Weights of a small transformer language model.
Size: 2 heads of 128 (1 for keys and values), 38.8M parameters.
Architecture: rotary positions, biases on query, key and value, untied embeddings, capped logits.
Training: a variant of Adam for these matrices, 288M tokens.
MLP neurons of a small language model. Each row is named by its layer, matrix (gate and up: input weights) and neuron, and shows model dimensions 128-255. Each number is 128 + 24 x the weight over its row's rms, rounded and kept within 0 to 255. Numbers have three digits each. A neuron's up and down rows have the sign that makes its largest values positive.
A block is one neuron, or neurons of one layer that tend to fire together. Before each block is what it responds to, as a language model described it from the Wikipedia text at the highest values.

Responds to: Mid-word subword continuations
L12.gate31:114115127116089141180115121152130129147106166153117137134136116128162155109176112117127107085123123112144117168138108117115139119159164104116160159092111148162118167082154128112138168114128144103115104153120165115108090166104107137157108124139142117169152118103170102171118076098123165133155120079133116066159138150131086110103116155132115151106140113135119083107164140120111109151146
L12.up31:143124119121112161125109103135152148122095142095151146159155155134136154093194132135126073128123135106152113136124122140088093055121126138158132137115066160110128201134127122125121131102133113105123127138093146095126122145121102124131149154122120109098124114106132120112107119137164156122161138135142151130171116152123120135083177136159080159116171096134124110146134129121126139097098
L12.gate279:071171092092174153080085120102118108142155086208103154082121140136088133122139140103126127118109184140136147081164098137125099127145142123116143142140108147135130138143076144176164121128125096130160125159123131127140124148123151119097160119165110144114129127132153122143112126119114128150188097131168145114121095168155135131118115121159099135113099082146133133109160141090145166052129
L12.up279:129145133173087148140103161151093084156163158152132102150133130151146146108121121150123094098101115124149132115145115119130155067120092173126148141172115125126131141093129133124105137137123088103137140158136140108121098093136126142085177111133075127089107113124116111120129115087135130143149110099160138173121126119148073145107108097161154135119159145127139136158158138062087129105102
L12.gate297:130137128121140141140117129161122097109137160148123158137144160160122145097129110148126177022127114146200070114149109114153111104134101132148101143123106094158151135134120137121129152146127168126131153131088121098100087128136134145137148150149127114080113158098141109114148115083106172130152138134143134137122135131151102123128072163158129151105120088100085130124153141097080149142084
L12.up297:154155154149097155152086144139103104176149145176132119135118148123167130140128119064089135126133120096104161112091125135110155121128077096070106128130160090134156113153135112130132121137144120149122120119158114167119140097144129140135120103147167172153104133133143091152159125102160147141101143111144146139088113131127125150099132112139116154139153075132119141136137139130107135110107
L12.gate919:126145141113149140121062156150138114102161147145098141103129149192158122102142112078093104147163147095147104137152098096146174162120156099146111146166088151088162099097132135102157149131149131130174124149093128115138139103147143149128103144145129158138173153135152107118077162118117131118158085111125157110102115115131111108124121135132120140124124130121132154101149153154117110140095
L12.up919:110145126110117136165114152133123117173152113129116160150114135112114135137090167153138122100129140101110135141124175147085146185108133091144114168172109109122145135149179115151166119150131131142151094147125100100143148142173106150115154115114131163122119146119146133132145121101160140113126143141146127110111164071138091129163142164150096087070119091171110100138129133088109110123146

Responds to: Plural sentence subjects
L16.gate116:109127102129131124073105136094136127130143161121164119103176138133127121159181138169186128152121126103105113121141148068136150135145125094156126169140103140128107121137126137143127112184107133122098128168119099118133107142058129127068125136124149127093125118138174130173115136133110141153116168129088156098079127077124122168149108110137130132107138107135122132139139093118124160130149
L16.up116:114093174172111146171118134159145146143117123128111116130119120152125130106163163120102116118193126129151139128145087112158119139133107105135135157102150131125117114143145093202150122111116127106135125136113111137130114095119157114162163100120100113150102113089124117120118109156083112104109135148107132146124149103086111120153151139107179157126090130128169129158138126185065161089111
L16.gate433:100101146122096106147131172135062141151153152125141089128136118182115140117168167131128125123123125138106113118129142109108124075108114135119094178153145078135164134144142171099094091107127122108131128113127119155146138135101129147144123126119128110114103087143160143102153116146142128081124131133120109119116124139089098121087092152148171148110136116106127125132133112135113144181105
L16.up433:132129116096104143094116129118133140104130147135116123150153091148133145124082129127138180166146120128126128146159109140136092142149122110161110117161137112120126142090095147158112139135132152135122092108153160127110129154110103113143107101100125097119141140147147081145179133119133100111117116106141142135125134160091064105108093090122144114100135099161142084142130108152159121166109
L16.gate548:116137136135083087119130140083091158117158129164119075136111141152074113122139106104146107112119137122130124148136127089137095122142160133113145136106113112105125157135147126149097122152125109148119124173066098163134089139133151135106119096108147112097113146084133136105147100118172089103084152108132111097160172147122114122128083142119162156104162128099144134105199114182185120106140
L16.up548:150076120167138119137137109142103166146104128151163105135095112098105137144112134085178104133149137106100134120128130082115096122156136124128156184133113114124078145180098158083130157155131132125061154132100102159118105150161184150138124102122152106103075114119147155102147115099155106165130145125149119143121140143119127151122112126106140122124132135139129156122095109125164147136144
L16.gate923:116132141167070059135151137119111165125128098175132091140124147151133116171123156076138136137161154068139095111102084112158083151133131100123152159099127138076132128105131161175146119122092123129135122145119128099152084147135120144092127129131144127063128119080112120146149104121170132103129109092130160130137165133077125104129113115110120140112145112117141100153133113171130133150166
L16.up923:141100128148142151109135136136130116129126126144133117145131123092098136177137116154159144113157163133100118125126155140170119153139179130120147182139117165101121109177131122159088137190127101115127126139086128132118127148138154123142119157131104128132095122130145113145123154084197117125048090104133141106111134109127132154105085095146150114106158110104102147111111137160151104104118

Responds to: Closing section-heading markers
L12.gate101:123159164130113162140155111131153087152115150133108108136079151119095131123155127128121153118131165117158151155088122131099139111144170105149144109148111105157167122116117119126158102134132147081140182169135145134127114170123138163147154190122152162164141104126115107134111101192181108144125114123108086132115132144108137141149104143115130093099152121109139122087158103140131073139122
L12.up101:150153147113109122176146073134072124173127177119129132134133143107126098125107105139125144117080178147113158165159098150121149105100136091140125112142130107126150179071136102105117153115123143123105103146156128133141133166134159082103111108095146162095135139142090151137144131127156093110125112144144146135112141106174144127152164139170098135116160123113132099127175125119141094157123
L12.gate577:136136166165086138133115116148112137146108076093093124127144125132126125122123113129075090141156146094148150109075148153149115050152089150159139084158136158115081134159100079141141128151165097127105127100151127124142142130107128127124156099116175106121112139147146134114110153155155118155183153141106119142100136164152124155160124135125134102133087109118134105126126131116138106128135
L12.up577:149128129148152179119117079154153152153086139117140132127096113138129134118119096172093135128117146122143137081135122097110179143134121129085132082123155110145124177119091123165155101132148127178106145155081124113129112169095151121123109082122112116112127117108113137100063197132086131113136148153128127166101148171117169142147114103126138107130120110129082187157135144128127111104077
L12.gate669:166098126129120130113149128135134108103121168131152153145121128133150113112059082085136137092142080130118103139149112112181157174093124101152132141113144143111155137111116118130148118127109173148132142115121117117130114118133140111121134125125164119105136126094124159125136146163126107145139139107125118112133167135098063118149129136128105140141129069125068139127156158134074074129069
L12.up669:177141112141074138122140164107115109155114144153134091138123124100073153181124106114103181131116141143120128126150144145115114147126125088159087114140116103169118165128145128162142095131128130174136138121169099162138157117129170096127127106122077139120089122079122141108108134098152138128117138110134081156141136139149122114169159100143142162112148134127138050134118123084140107117147
L12.gate951:130123189127148164086124178138104116097132157149114118171104142116120160112133135135084073109152118189159146181172167120106132131117121123142117133154115114137119129118159155129112118134134151116145146143103144151176120131106152141129151137135125093091129183092102099123119096118115155129108108157166103080140134136093093126130087133149090148084142119146130123060143121151131105110113
L12.up951:124156096121174142107103148144153108085152142137125169104118095114104124135122091121100152138121147112120119149124086136125145099077120106076096125093123099146116117132135117137101136118150082115135088145115099163115097130175099115119146159146091096107144136088103143104128107176125119164148114134136123139171144203082167154130158085187114177168148134072071131114144117090130141121125

Responds to: Person-noun endings
L12.gate334:151128163146077131148129119130073133106074129115131110106130086170127129109178182107153127148152119127132109126116146138158137126127142120122090162147148120114112097104110153111122112125107152157078102126147128139154154140161126120126131119112151106103158131097167127129124131128146120125072114119137132120138112093098119122096117122093141088111168127104156113108144118102135115142108
L12.up334:102137162172110162137143154159075120092089108167124059115107115140113124137096135091149080135117097124150128154109124100135126141156130133107114125083153107105095123086140107157135125141136116126126143161069109147169141104106130141079158157131091129145153086095161132153124088044130073134115123156140128123127122101105128098097145123133126162202127090153107121119144145140118094118129
L12.gate439:129163126147137184109120111130141148122160165144096132134116115151106151149112141116132134162158181145118104145165097099148125151122146113143102141122146129086156112152121125125104122101147173066142138125116122094135136106129105144107132119113149122094121126134113156112147075119149119140125130107123115052125138121100110128109142112187099147121173131119141099097107112125133135132182
L12.up439:110148096114081086088115130117113132122103109142077108097159104134119138153162128119167152080131146127122170085137107118129093137120150085135105157108161130163092140119147180148148158101155138143092136077103136163105104152165120101109118135151148112140116122082139156128125145116111110117127143151120118121154129148125130104105150107125135147130096083099148138118123146145134166118169
L12.gate476:114108152114081138116115131125117085116122120143148133135082090184099098166084136138128181173153127115138127135150112115144119139119144098132142129141126101130125080103120131165135137154155147130161141156162125154142161110152114128122113134108145124110114131121157117120110141102066124137105127100100154101160170109138113120113166149116087122087151103160117113108103106164153115120113
L12.up476:135130164118103140103150115139062149141131145157144129139146142149076144135107159123130150104151109122131117118077143112087136124137145120150120152127154147136156132110148115108148095090108057113087168139150161097174139159135080151109115107107152111141106144182153154156143115134141157124159136103120165109144169146080124158125140104147098115140162118122088123122101096111138135164140
L12.gate511:117161068124113130123130106121112122149127114115132099149127117152098149132162103128103153095096111131143139124143076127112137135125131119080120111143168163107133121098126136158130175102094121178135137143100154151151147123115120138102141136132149128130145183102107166090110101057123098115120087139142139126162115123137133114091145122135124152152122105097119146128150055089141172133151
L12.up511:106132135137150127104152127104073126120108115108208108163150159122124131124127180143128135151149101120124130128117126168101113144131117109097105169125161093130131101144119155165154125134147174114161126155149125131148163115135113153128121167095151131123111114110145165132097095115111096135132128066085126085145099111106142064150154108154150082112122089106145140120112138159146159155144

Responds to: Table row-ending pipes
L16.gate410:107174178101117144141134105136126094148129107189138154131099137134105144115106101097131117140168102114144135114170145098090135126119150102092174101085123132184142131137111139116140124108133111100110118123069136103137131134111140114090161175170156144167120154121134157133105114159117113127135100116091100092093157129141146142098159102156121096077116152155165127105187162149109113149114
L16.up410:126149131137095124160118139112115125141092076158127131121123125141132147101102099108116140146170107128133163136157148141129136157099128136105129123138128165166161145124161165129127131095163106134135141119107120100112167129103153114096204157119117129154126135117121152120080135120135101121119090087163101109124140162138127130127134145151103096120144150115148125136131157170107150125123
L16.gate543:120127129157109129164097134151122151090143140164141149091133091129107151141151134119150125083127130095169128131174134123146128161167166107124118113103155131148106104143133167147133149157143120128120125135121107097141138164104148122132121172173101132137181115132155128102097108152118144071097126146162118101094133148167112146122106138131092089103137118157151164135152152163143133182174
L16.up543:133141110206131177143159126119181147110100124115120118139113089155134150143076091138120154111151137162132124150144133103124204136124108125122134144104119147170133149131134136148131142041131135139159110087100150119104172165132139131125144156097162111125134146116122162070106151154099119136127088130129114116115158127166119128147162102130106100080115170118131173132152159136108103125122
L16.gate775:094151144094092145123068089154106162102112088122101143145092111097108136161111117118104089123107087140178139139134144122106142125148128137174088134141121153160117145119165158146158137112107154116139145103123147122099118101113146142114163161152100117113139194113158113136091129162087081120086110141131106108068109145129129133146141135117123086100105134134165104126140127107093129143140
L16.up775:107156149093168096135153132107106130130135140121118118139135140150137133114105125105121131148167158129146138146168151091158175136113109101077151126062142165129098132129139128139121122132165106171116135152095147109099150136131126096128130156115086098146122128114172142128109105138125107148138154131093116114113144161178171121133153144137138164132138104093163103130188148158141168134107
L16.gate868:139137138148093100090152137155130101110129098153148145146109105111146162134122119125122125122171178124187120146168111091141128120106119138123105142140120158178117140115164169116138115108114118117136124119099102109084149126114111094103175143137154119149124188124152107142105077136124134111147124121138092088108128123133121124126112145149109109126152127096157125112178140134108115167128
L16.up868:133132140127081135135140108159158124127122092172130155115097097119143128093087126115130115152148146137153124123169142147099131141114111105107120132102127148137149144147171126107145139130111093100107128111104109065097138166099135092130151188153167153129124160153106114103105159150095100127130173168128151128104078137201157126152144140179082101088154105116176146146114162136111094163122

Responds to: Biographical "born" marker
L12.gate413:136120134157127096144138131139130106108131194126121105119151170160149142115128096165114114115117139096140159134155186121161134138186171118132066104162160153127130139125089122122178109172159129137131108148101162091109098111094130121125122121088091087085142131115111119131086103139150099124144122120152110123099144197162142130158051138138106150128131100110075141120129117111161160152111
L12.up413:135130120143104166134146114137124125132157144116106106107117164160168151147133100095153146167119158121108164128120150149152109105133138101084112101127153139129141137178099137127154157116139096139098138120148134118117139140154128116146094146135123143135140107105104127121125119128150111096163134128116101161139138064119146126118133100167159147126098144154151130121118137122178115112138
L12.gate771:085126097136155114131116086124151152108073120146103128126092115126136147105098148118153129111172123160153084118139072137121109093134130109128103130141101076151117151105115119135112134153158079102126095138122091123131137064125157145104155136105134148109169154147119155099108131108140146133135112121128123122142084099105139169152119107120118140095111114126104152087135110123153173155124
L12.up771:138141114175121138092155089150128082118110123080177114114098132086114140167171149136174150107128116163122131109114124125114102109127104111103119132134097100160172106128133099109104117129093077133140126147095085122120151128151184125146198112129119122116149132123133154104103165069094141117137103131122111126141184133095094120151107127144130165107149134102118125139120123139140122112123
L12.gate840:131136138093167091111089133120117091155145129133108125160153183134125131168115134118145071115163111108148118115160117115116179140152116089140095161133151088142111099095114130156138119161129105140116097148092107147177108089103139128114132096144124106175146140128142126178120108126171125125131122123130127098112133128082129135173105142132130153137120146168079112114194131148147119150134
L12.up840:163167100117123097097117095117139102140123159095171127152177168111107143107117132132165123113133069103134155109151179121138129159139097106116113194128097127105144102129104183112126112169144103116126123127133095133122101077112130129122124113121131122160116116118107133148136106139144139179115147168095138110153139110123141131178149161105091121156126111122125144167120134124186152149106
L12.gate995:149131123095128151136129128122132115165149190068155151145138114137141117143109107118147151126119130162174123133118134122137157112124137123131143110141118088113137145145146144137146135105144076106099151133139114100129133164115132106146150114153125132122112114156142146151120121159167135103138135111128128097127149117122080126143082112137081116175174139129111145048117105168144074132151
L12.up995:084105142131152140158127149127115137119151141147105135146112164156095098140138152142145134126164130172087139157170113157152141132106150114123144128084169144196118130117129109127125144128132135126173118116137124116126133101126164144108105141098125141115137113093109106102125128097105089099156127126138120113160117096107152122119157159133184125113078112098136110174116133132120161128154

Responds to: Before dates and years
L16.gate110:136144175105120104089080133121117157123174137129107155108150154097107142127141133144116138125145133091158097149156083145086139096105124116091163140154123123173079119112111161156147126137121115148134101124171109105115136108129089116116105160073123121098103133115136112145096112096163126114118099108125149127115094127146097134123100109109136107095139146122161143124171118103117151083115
L16.up110:148148101199160147102144090107105117134147135089119131146086134105100132107146096117082136107113123151108113086123037153097121182152112140089149137135149125140140110103114130124127124129134127083111136103116118116143119151143180124132136138106142144143110125137138101174121106066176113176095118131126140186135157177124133128138084135064119135104118134166124139126134098132160110136103
L16.gate322:137125084170165081121137152120114133141147167180123153137088139135109147108154137131155148156152129098154140149149096156147137125143164168088129118136155074134134101108094128126080142119122118111142080169112123128158118124111124123137144086098129141100114162054146145175124123104131108128116130123099092153178144097103102131127092121121140150127113136129111152124119120129123124103100
L16.up322:147132163091141141089088124124121100080127110168127113125126126114122148127131135136132106161132144150142063086124161106073130128127095125091150133104122113124138148151107144136159143144135116146134127068112135080121133153111108153129122159137126103112144145138196150114074176219120131136110142148142164149124134146173124131107136129131141104122136120141121149089123177147167118095134
L16.gate665:126092127146140071089133181086121166152126119155142125148112104149114149146087134107146132127169160123138162118129076099150133130156087169107117116124132150124112171127127111163140109082112138131114095126119151115165160125160167160121116104138145152188078142138152120112151142104150132098121122154113130136143140103108130142132095101170177125118105137110142090117179117169124148120100
L16.up665:110146120119088134092162123147130150090098112087110080175105123111139117096150154132101138078109073133142156111122139177114105149129131103154138153148126126137099170092104109136131160160088135187155144092130104112112140137150132164137091106087163107123114140134116152119101136118192097107115156115117142116137154108114135128077124144120138143105139126097083185132133118107130157126123
L16.gate924:120114125128091066106155128132084159091105129051163150141121136164158120138113156108156154149107168131160128131145115111123125115148092139139152137136149102139137116149087145153130097121138104128133130148151155135107167149097118149160135094110122098130123094143136117140127103117161118114139134169134117117157107134116085148144138146131109136087164130159128116091123145134117129153133
L16.up924:135121162152127117116138139090099126156136130122147109132127126132139123095079098110165179132137167118169110114110127192120151135125128130095140160139139095115101149118108178172094085119089135164100151127155118102093113172166109147132099125126129141160126158109112144124155134147201127118114148151093127130131131144141114119113136145135136128153161105107158163115144135118133171123148

Responds to: Partitive "of" after one
L12.gate373:141070146150105096087169133144119147111174144164125083138115157137169170117127156143128120117115154129107135108084129117152164115149133113144156158136106095158153112122134134092164141120135116146112147152149154166091113107118158104178148140113106103100123137107121103112097123131184123125153155127111105134149142140090123083093139126123212156175132086132143135117108082107132142149108
L12.up373:135144136093123104111128143103110117129160110120115117115115120138122087119129113124122096136130136155131111104098156168172118127116110126145125086122089137108157101111143111119129116077169111101120138108104124181121139079121142139145080097205092179102127156144141166135124131155162169138170131128123125165145087126072133118144112144134106146111126107127154143051136102117117148142104
L12.gate713:134103146078173107104109096120125127105173129168114149119126113141119132168192151143109122139113176130139075132106128096117155093154098132129121158101162149103191095086178146102128116131102075123169125119139138135108126130104143134095126117140125109122176077107107150148163121107114096148163137097148126122116179108136117101099189130060154122083124120154101101123130146132091132123164
L12.up713:090137150125145105132100129155122128140133152113155133133111076118075097166142132158131109152117184116120104143103141143088164103112125118158153121109119125136143120133138103105118124172100155098102115108134145151185111152157147128124087148114125145117150121078127150118091117115147096086157171105089120155138142145114114142129117111088116152095136126159118076119135115119129141100123
L12.gate717:118113108118096159104155153129129133107122122123169186142101101146108115124104110162162074140142138141171106082108123109142135137174156106137129165116086150153153160129080153112116099114128109143141121117106146152121101154089118150134112095163092124127141143163148131102125168146139124107120157137136100164200141118091135134069108143114130127088085153146144129095123144143098142150139
L12.up717:102097099163101133137109140121106118079085117101131179119143095111115128138143139122127144165139129172131112126173109115172130112160103115097108158111091139136079082119090163146136108091144132157158137134114139065111125143111169123151150170125118164089124121126150097128102154133142089191117079125151111139130137141135158116131120149110108130123138149142094153143112091145148112121124
L12.gate797:121114114174144118126137164120095118103163072130130151118126111180110137096155170143087128113167122092159112128132107161160104121139125126091163138128167093103128108128123168123105140116092142146102131117097098154137131121175145138096121150097108145123159143143110155144131180130114149172176145116119138112148150129104066138111110133164132151110091133135110113113118134181158108161097
L12.up797:112106112151131157132141133173136132156134113125101126087070140106127101144100157121136056139206151110124117128130098107122134139155142129142101175118092104130159151150136116112137165075099105107168098107128129108125172126088122113098122146145156106131142141131123130118144118107171172124149177155133132102107145122078107128156154123143106121112150112099130117120105102146101156104159

Responds to: Auxiliaries and possessives after subjects
L16.gate51:142088128174111145105099124117152109108127108105118122157126156171155123127151121118138109138129140107154124096149140135133112109112149157144108145138087171205124108066151167125122103138077140140165163097179114141154160150128140106165118108126129117144131141131151100131107071096145102071135140154106085127153132109128131111135129157107130119169150145126174156113118132138120113142150
L16.up51:114115105141122162137132071122164121130110107134107135180170130107122133129066103146132113140128100134156112128165093120116135135130156118145112123113119149148102164151110124124165139121150205135150129104148076134173100165129108142120127120107133120178148093128087152183134089132092124132152091136129129108155109121135131155118172122135133137144156144175127125116116113109105175105127
L16.gate366:125117083142165088129109155131137155123157129153130121171072145174130129142145155167181119118130149116164110139140131102131118139167148110100112157159122126106136129094134125093159109134108105112134104165126147138112143081151166131092149070136132120131124127109109099122117103126131111146160119130093098143117129120131094104121118170104123146133116137160116125107118102126119062082122
L16.up366:106044081128136109149110113106165152165157159083131107157140101108126129120087128176158126123150124156124139155118138139142163158159161113130086125165162136099128149135127099108118172123132108133174098107124138141099144142096100138163156125142129130149159153111090145101111154117142110088092121124163119081120133140131154092121099102123130125139103144134097122136106149110105140123123
L16.gate582:110132123128119143129111107143100119100189128121123110100106141124139142131131140129097136135129119111156183165123127141112141133156169094106176178114145102125138148141110163092115193163095113128097083171130091135117128150138152141076123125153133135122159108092136126148133135102154108137171142121112097140143179131122090083153114115142158142135120150162108101096141112148156113172158
L16.up582:094105109122155116130128143118144102132132147127112126124111144119117127115120164129119115140145115155117173165149171165108130115126140073107107134149162144087121155107144151100142124184141094157081126133123139141082130134158115110118129092122108162162132121125104130113129084108154127133160139162152101138170111125139083123136119121130139102141122129131134140120111135131136140142128
L16.gate612:162117124136139132108118095112122127133131108161111122152096180138103116121150166187151091139118109124148118082122086122096153132142099140176108141154152127143143098122111121091094128143120105137128145137120112151157149156121147151108142122143110112115103124123082129158135123078171124165091137134138131109121168148137156133098145129166151192191099079105123102073156119139127141085121
L16.up612:146135122153166139103130149111120139133150150136082131118101140154108098085140140162154155100139133139133091161125101134165076184135122132125127098110143141157153147116167146100139146166119125140089173103143102127113129121121178097145128122164096128120153123123145095117089131135141135123164136168143125142126123142128153066169136173121134110119162097160105172094128139159137156128113

Responds to: Section heading closers
L16.gate203:152129127120144109152114146085123137176117104138098138197115136164111149100122144119131148131113109140138149179088168146125111088127129129154116128193125117117167118128127158160128125112170123103134102157146156140112134092096155115080111166155116116103105152092147165149125124123157143139108089124164063080128118105113132145141093099132116139097106147131137117071131100145132137099117
L16.up203:105131151142167136119092108119118113138123112154113165107125135126135138155097134089115149177176109128155118111122123130115142099133116110110110118146152107130115134134111104108076136085093109109103089083116124103169145124138163145122168154106101122116114133099123125112138096147134121147161131152153117126161098174149104116131144085172107149128163098164087110156113146091103114123102
L16.gate459:136123133126133116087131142115107088098112158160114120145122171079141137110159121148116131110145161183132137142120131137090160150137139125126104151126115093123152137104193106146117163123163116162136061123165117121078099121096119138116109072145168137142145151090139127131115085113125122095103126106166111137180132137119134104146116125120115116157182128111134138125129133147110117118135
L16.up459:142123148110172168074107157144122126159158150159122139119144132090070151129103112111144145161107165121108144121133139116151161171153165112099126146084135096114102123123116127142186139133137148130127116156099122158166088127120119120134119148141130112116097169138123155128160131121143150065113126154098129103101139140157150158133119089162145125154144129114087117159118110127113136124089
L16.gate630:142090115110161123113095132126140169102134116107132121165126128120084146130127136104132095127149092147159162128114176112171102106145122125111132129150146136128102132126078115116123126107143163120115130135122148122145098103142127121089126115088185088123131152094127145129076127130167146134122135112086061158102133107096175142120147064130107128147126108174121067136164120194096124122106
L16.up630:125129124103136136114152092114120116129120104124128158159109124147125133103077150097115167169131143133134152144114119176167129132092105126141092152104083160135155123147133130104117125131137087135105104130142087184130121103180120158137149119099146145127112113138115131146164157137107161138132103135135143100135097133138084128090136163123112153157152167102111117127096155087159148128152
L16.gate1019:132137146180136111082138125127139118113127137073074124126147127118118119134149061143173182122151134147130163113101129124150175146116154115126111132129131107133142100131109124117155147131063133091188114115119104129097099109117112139121105088106122107160131176121143127129112122179120113129118109176126115141143118141115155081194122127158126144135137112116140119139123121158089118181142
L16.up1019:135105110108104141107134145147096105130150092147090125170159152126121189107122162183087142142149115125142138131121155083149100110178139114168126129098100147116136124146096143135097133077149109155132135162122107122108116145134096150118134136140115148158133133107129124127143162135101142111122101137121140102128159076105102146120148121160153115128128166124102119140143124131127184114099

Responds to: Subject pronouns as sentence subjects
L7.gate424:104159130104111132146140133136148148128103102126130109137142091121136141138119129148124081134190138098128075120073130158172143160121145135066101179081133101101130100105175116119120084120079112136120115140103119064191121156120184156121118125125148126108162142146138115106154125133134096155091098070145164116132130108087109159126186111088125111110195152142082084080117116180144131143116
L7.up424:139132120169109117101139190118110139161161184116123131116119168168135119160129159165157162139112126087096137108079115095133116100157087110124132087155130074130139135108149157113152130110126115076098110125174112099115110140133136139134114089126117168125116083101141103157112126102127124111134122170136132128180134143127142059156116127120104144107138108129154139118133129133105163144115

Responds to: Additive connectives mid-sentence
L7.gate888:120102150123134151134180113136108187129118123118141133123170104140131109154135149124159115114117125126144135150154105120105141126118157135196113150171114100135106109094156150068123097115128177100136132077145141146133138139112127140125162123073136083110165137153135122091144165151127124143168150095145144155126109090149099135142145142153166086134125147203103111105108126147108117140100
L7.up888:148154103117144129111091130137181129146137124152121104162142134109126087161110125125098171122139138125134136117116116093115148132181153156167122136102114102112135117111130160109120103165128175158091138103122066110131110141131149115115144133129111114077118101157131127121149079129157137106123150131131137106163161143110126147128137128161183126131159102144155109092130118100090165124148

Responds to: Pronouns, units, biography terms
L7.gate897:100130125148157140084108104098149155148111148172154141167119101135120128112114141125147091156128149080137127171145124117107115071148118100147133171118132144123125120185133125117143068113108094109185102102101069162134091141118100167116143140087103133133138150159097093128141114137132189126159145099114145141153194094128106170105091159111125142098114127134118089101094128087111133120166
L7.up897:117157135157152124122117124141142154137119162127093088087099118150167137131113122135132136099164111139126112078116164073132124101150130088178115143156125166109103158107135124123124127131101122129154117185130073101131149120107122123147113113118170123112146186062117089114150151128133134127143115121125105138134126120084136163098142122087119101123132124145125122120142129127125132163124

Responds to: Referred to; heading closers
L7.gate708:143150133132125152141100137106100116109116214171133129161122125135073146144068158114125142125134137159128165148082104100109136125121163114120100153144129082131151137099120131152162095089127109119142140134111134126106123066118144133109128141126131115128120132112129112132152109104129116126137094161158147090133113128139128136143149109110113103086173063116138090165130131120136138104111
L7.up708:149116120095126082109111152145124139127155107113091131143131130120114119167119147153071144108107105105136136162144122116086140150124122121082116133144146091123115134126166160111118111150145110108103097136118106138119097159153110152134101157172106125103140172141106113177146123151119125166133113120148152150071123129174158148124125126086193142118165104118137110091153158121129136144150